config = dict(
    num_attention_heads=9,
    init_std_up=0.022,
    learning_rate=0.000767,
    beta2=0.99,
    max_grad_norm=1.0,
)
MLP neurons of a small language model. Each row is named by its layer, matrix (up: input weights) and neuron, and shows model dimensions 320-511. Each number is 500 + 40 x the weight over its row's rms, rounded and kept within 0 to 999. Numbers have three digits each.
After each neuron's rows, "fires on" lists the tokens most often at its 100 highest values on Wikipedia text that the model never trained on.

L2.up34:534586475471565489524520461493484463518634614475477574465529490531441442490408522509557450526456457448468393406479520462441376568474550507495469543511465499489481474511543505452570551558512504529500545463531469508493528563609445471487497556578525529532565487501539503468518533510503516520507581479453483490509497550567521493538429489505452512531509517556529487438533482474536476539488543488469503526461487522507532492524457467543467482575513500540514499477528476559499503563467470489507541518440532549521577533469401455500468457615477466513379514484401541499452488546512385448
fires on: " as", ":", "-", " by", "\n\n", "):"

L2.up1652:547478425537493495482544455539486481458491560499526541515474545600579458390474489468494441593540495467531494493516416456477529512465468480468563503517518505468527520450487522482572562519475478555544478558542524507438510513528530484510484485461507504494548476478537484509468513485509500461497513482487447432478438509503456445524471540502445561555477466500512472538505558516500486538577521526476509500461515580501475475547449480482502536505526461530493501470560475501527461522504454514489476469523491460559487557457488473478532502499486429527493498464503488468543543522588535527
fires on: "ust", "st", "St", "est", "ast", "P"

L2.up1063:574507504580506494506450463526555514487529502443481498469468512557542462469502550513602500533515479538455555502594530469492508520469490496531544515513474492527501479576461517496542483410559569534396501556499436481447539599505553449498495486533460551418509516548486516464468470541491489508513500508472483497560481581546436478456524513452430535514490542390515500481548534522527416527591530465529530523520502543537512473539440583461536474514521477521529535504472425545513474551509450495542493454510518507501513547482512562452459484547498466497500486476505516500410424504523456476
fires on: ":", "',", " :", " CD", " United", " Real"

L2.up1650:494529469491453539499471489436525560476496515492522540518554485546446479540466476485476526501447406494477471527473500439486490509506584498491533476567496455442579509482490474482511663434460502450499502501533494496549507513571511539491577501525507538455504483492435517535520504452528482555555456456578475506455523420473527502464516585441501520526551469542512454573507557490486495469528552463510486490520497485524542471477479457511546572517552496539464440475503505512541460534420446492559488547526490458475538576528500480521514531524540501491511499462468505436522466543508494525
fires on: " |", "|", ".", " ;", " has", " had"

L2.up1142:528456509512508497530481458537634494527475483580527454478554538520541506467525522475438519482545508522533504503547519484550499480520505448572452432498474433489571571502515448501474486471531562469561550500524550459471604458515590520497407524509455420432461506495526507533478461471493535426536428476488563531538468470517508517438503507459449429522488525498488416529536531516520405474481467431521557537548448497514505534536539573572532534440515455518483449529509482556539491492483470427461480425534479506520529477506501498430485501525461447499475475448455537544456504569480556491
fires on: ";", " |", " Team"

L2.up1251:547509543521490534456466509537574562464535546514507510540482511571493481498465467401474534440526489557534417488521486465546459537487488471518443470538458479453526589522502511472541532514516484525517515455537546506561496492521533556546465523489521537419439573560545471538442507482516478505542501465505484445529527416477517504445539480492475396528511459571524507599527500531401471489450472447505515513527525426492486491518564483479484515480481486485528484488530502445491465434483434553590489467486426484509464578533466564514549547544500495530529500548510523493423439519440447385
fires on: " |", " took", "|", "\n"

L2.up370:476501538473502449496508477587512493469510530484538510500429462478509429506494462438493499524537411536485530540455534511441510515498495482531542593537492516422582549484531486510500516522544475496452515523567551515527493495457493436498431479510430439388503543509493478470503496519536534530532419485541496405497562524504496468487512572445443456525503496527526441435526461453501502539459468529523516572466477481465512524517565510466509501469547480530522466490445505523444529491458491509547550421506448481512526553479466473467447467541527499543470492476462544554465466559460515537
fires on: " on", "|", " from", " round", "umn", " Result"

L2.up1853:554448536446520564459448500505527581489490542502489540559536486509507501493509523385467387503559513500515496531471465452561468528504498527464517528477545484530609564524516508457547516546406453567427523523516449525481522486511496516497492536452507459507457504530517477533489487445498487513473503398483535432536524423479549495444519521453434442522506496568477492502508557430452495484481500440476539589486552493499479400522513530409490488486573450562492456464530492467394488551504503503412555477549534508482550551530456481522511487545434424488490505465483453545495495528549521489
fires on: " C", " P", " F", " p", " d"

L2.up420:459472444518543472500531495559563543497468484532508544511509502525491512444544496482509485480548591528581477499516458446588489497509476455603446488498537507460517543490492495472489514548528534494416498461431413476479503542478569430501494506508437496463537548560523466500493504490447485494506450536429516514511517488465530550499533509498498552582495525505520427498563537480509485558454468512489516538478626519529518490515510443534510534581468425526511509409512475520518472497462420506483508501565484526500511580509502488492492492491571495526483539427488579457511454594520466436
fires on: " under", " pro", " on", ";", " de"

L2.up199:519441509534492536513562497486467556472439544524530518598440504511522563500443502513470558481556494523478492452464603459488473507487512546519503539495464478528568528469468416465547578528374492491456530513539516502557441571549459487488532559456529460473486509529619527631461537509502506468511520470542537375523450466501497505587544507499499455514467457451488484556520626513508411535552526450517536513529459511555512458488478515539587514466545462502493553536465529490484505533507523477438539497473526511521539476432478511498522454561452473442474504460515464495405571489484483522
fires on: "h", "u", "as", "ak", "ah"

L2.up1422:513546474468455467476472544479583486489498533498570535487436540512497513503446482476527530493427507499421442568499516456480508485538498516500466535523466532490472506507518479473511455420522509493520525528499444425536485481456532471509558483471435495535443475503497507464452571481485493613495495490612517553503485518527554544508553501468501522497517536586547504513488484550574531472470486537468510502567515415545478515512538483543502538573526537514563481494571494504476464584534429409541498508475424476572519536417495516477453503523494511513498456468465568569476499522496531493
fires on: "ne", "ale", "well", "ave", "ane", "ase"

L2.up1184:545506511475467507517460403483547537486482488502481540579486560537458493517517486527544507515512525595540442557498521498535489541521508515492500465482537487483501500427537465527482489605528479562543532439471487488483541479370531476524451514519483468487543564501515474511529517490491543538450497527498568487530480512523641563457522545502515489501478473487505482530520544504441471470466484464494604532583614529463469512524514583564516569552495491531451447503515512528489459475519484433535457578557525437472450548484432544420507517494503473465473501506425517451441517530502458452
fires on: " per", " par", " ex", " every", " Win"

L2.up916:505508575471499381523533450520539485507542462503432484566529572476448494565459514459473497566480453536500504509511538456482483462519531414637520486554464496527465456468568485510451501490477483547387523525561550479508522481453573500450486472449442492428477533455520472577524516506529584469533543469462549516517527557579425500491517537525497482546497461420473546529511520506488412499507537487484511556524565487540491443479467497574480601499497518491549492449498511525410538516520423494528503467529375479524596485522488481480528541515480437477474565479488543537430443560474489452
fires on: " including", " only", " such", " possible", "iable", " available"

L2.up404:520533456479543508523476474462505529511572492560525502462489557518537458536533563496609497480527551516465523511570566470479456480427538470479503487462553525508477493441583471498592504458568524562525500403421399531516535453501452542536529508500516451477574507524436557465567532515504489517495485452527501499558438418545551489527538558454460541440516492531543489541481477485528465463458447501507501515519484486520474546470507528489491555560557448524500487479466469553533445551481432494486488544498507554565462569455386471515535461541440478526493493509498481509469458507514491549
fires on: ".", " life", " was", " He", " the", " his"

L2.up2298:474436545471534464513495536579545534485519529463563559499504502493530480559547493563505509498493458505450479518540562502473513527561600499485512555504405494518531491463463453464506498420464485499548473528495562501552526534412442441508559484530491558418466452570480450497491480544500451499482432504469554465527455518530441460516480515444443523496499469498482546533520557577524456455536563491569493475570448451591487471489523527453554608463523481495548513552546493538494526549459517460492406516479517518486460483417491559499502399529516525495469466550529564532520425493529438561
fires on: "ure", "are", "ary", "ature", " Festival"

L2.up2223:578501560497560474584527501531566476544567565470455487563483520461481492450450521512537521487518424470464529576529445519532471563502559484597505506510514511536518524461491523466577477580503542480459500566494458547479494528510456427549459424558503486462502541518531457508451487519501470545434540510424505543530489459464497481494513504500413565540528538520498527462600466506475491520471531534499564543399549400577447469515479550506492489497518477513519499459540454487461513532443500421478436450499468514545487494564511496422539471509531450498444476475513567492466527544510444440
fires on: " –", " by", " in", " American", " National", " =\n\n"

L2.up1957:546538501450547493543486452563567486546566573533480521529504493511465466494494472520481516452489459526450502562465483413455489496524545490499460490455515514530497513549486454484575523600573559492363555578565403463471489449518516508481458489540489557460514449594430532493494497446482450482496433491498491518523521513531496496520576522450464512524496492560524524479499478548523486516495573517476511493509512487503529430510494568463477571473535472504527484492472464520424545539430484517526438451526490501608494556520459479480499488628471453477552522510497512461503463529455475485
fires on: ":", " |", " :"

L2.up662:551473483495485537543454429551550572498485509414486507503532505545509469482499508529503456512491526532534448451530498436573496444565540545453489444512402478414546510510513449485509520526509453502485503479497532467516534493539472438472516469471555520479459479519514548445432495407498498522501529508523549509561532498501514542480471543502527480498516498491528509576553559507528454510546524472502547506545548478481517425501518498576465485463556463527502526503458519529533404455490468440557436459560486538493503498479554491497565503542501517488501462454511485500487470479470443395
fires on: " .", " p", "-", " scored", " Goals", " reb"

L2.up2142:571500474515530557534479518550539553492451564509499496494496580598525477475517507475554432543509502518553509454474425457525462506507497512543551459484463544482585517511523536452525543478544479515521514548434474569578544527486549500501472426467429507424523504528546390536531476509536526509546489445472561485585471495491551489444588507484454432525533526560536529484512531463531472503443487510514539512475550560498481436534451494538486494573561544507495512485489508505503452426470487457573386518551490478443518535583542564491564571509503401561473451491490463530542517527463452488
fires on: " Par", " one", " two", " some", " par"

L2.up211:463542482569478501531499486508475575515557498508538503461439543626538451402462504478522442484550523448545488487463514336451511467453485535510535551568514506374537593488522436460505524532518467519524569506492454501473555435511591495519486585469400497439532539446525515470384511556500542549512508504520526531507524451478582495529492557511473466538469481504579458434511476560518412548468462424479559605527504503438515504504481522604526523485543459557462520539519469500569485449409502458493481481467481471480509521521572520428522556559463510449479468452484493474522485513522510467
fires on: ")", "|", ".", " MF", " DF"

L2.up986:537552458498469485578478548507526482578542496472480531505430473503514439506490524621503486492493563564422494567475467453430509527520543494534544511483529514550451498546544488465520540559520603481543544497429400518606470572471455493506557488472437539449457503577501504488457522526489506504475489479526491501557500464540503484535519486477455462558487530551490483529533474498505554538503570539572508555535530481540500449532450510504469472454571458554482449540524478470483455558444509521490467547487451542516474433466437505553537513524461477551492496488448495506475474527494451464
fires on: ".", " October", " January", " April", ":"

L2.up149:529464478468485492588447433481530541451512485469432487531541536476509472533463520517519462585606473508475512493473466473507500532540502532516550554514521508493588466474522563509496468531391478569454540465497486485520515465435472543454569520510425529513480508498476504589461468414501505494473477429533546479466444444503457478445528547512435472516549473462545487570533523523543472495516543444504527540570554484565508503568439504522462575435538461503464505464552474484499525535467488420474530454571521510457468520491458453528570491518521466505584474460488499556513415499472470512
fires on: " only", " p", "bit"

L2.up711:511468499518598396515515534465584480497579516568528523474526532521541472463514487516476551442466518523444517506513494514499442508535626460536461545490498432477567430575531479485553435518502525501500486494580438443521495528421507448513472458522436535496526542593462468511507523448518503628504441499480541543483479508549476468567536571465523530492536497536552457489567500591500522548477469524517545461557521503489554465495503510543546462535475457523557500472483545529528520494458477472459370484515498429544469494538489456531505470559542471505476558506509559436516437566533502482
fires on: " in", " by", ";", " before", " and"

L2.up1654:501461486457564509424418458502513546465502469462503532536398433549450465461428476412448451534523448481473460537440531444557571496547508556459519513510496478451562564470473460487442535470495453570453457409520534483455495477470505433492452483515518486496510519532538507453445474405509436562465559481503494462426502428442548492467550491531509498512511503494505483557497521550550436496566563461488526489539549504603495416515488503557479461515560431520504496490576463505498513431486432458508466512506514562445523484504537558509473430495466504477489480545463546487484449501468461534
fires on: "p", "o", " m", " p"

L2.up1148:475509428549494446529434484523485494483524574532510508473474535607535421527476492515526523478519544481523536544466435480532478513457478508536547517456522452461494525491529525531428480490503565528522465447477486444445492455472482516483558560487519514478536499505514549504554490490489510555465557515629505458532518493546477490475497527518404415560541520433558450590557521589566453478536480536500513503529482427541534528530437548564507532516482507517544505485442493462549487568419500513530536451473458473480477477487453475495502544524479541539500514491488468559424453502562498464
fires on: ",", " life", " born", " daughter", " son", " was"

L2.up2244:494559436572486457489514517485541468560550514616487492491476522557424506507539489470506575532441462548522488485554538439489431519527465504513483460478468487436465538551495537494511456477580531517538450511500490569479523535551504483493494463482490501518536506525547486477431495454498500521519488514491494533429589507544531499499485432458440508505495480555476553424540482532554476468461547493547522491530543503481547471539544487575479450518541430480529386453561488515535417480507472505533525503492483433466491466462527507524584482571516490432518505577522462448437476480571497455
fires on: " served", "il", "ign", "mer", "en", "ach"

L2.up857:486509537481530510478495615479509508431520547479587547537498424478462492451471541477483541507441414414479496579511510498496471459497463470471513537534524512475500494543504519503560556569494509548489489521465513458499484575466525449510466535505488516469581595510525451517496484501523540476520481527464477537538600496554483527552471470466444476565526472524589482454511523506531463508557456507521516457501578557466508528530539525505553514522517509538406495513503393502554460436477467486497503505499495471550487543475506491581506504535519530503479514542510534513509521455526487538
fires on: "eb", "et", "ets", "ib"

L2.up1463:566547531470553537537487529512519529504487520483503459476523505487536460509452510463451491500465508611499446442552529415536511508534519461476541479512512468491422544489525460406552478504594555564556502430494490539439502516569539498540470574501463501475510560533539514514487462512498534504478542436555505525521551465503510477452478532530508534478490547470472449448555591480526455520531523440474541562542494518510550444479541416531458528496517475527506503492549496485550487510453484512556491449452511493499509507463485524553526481602459447547551444459407425486456514528469441508
fires on: " |", ":", "|"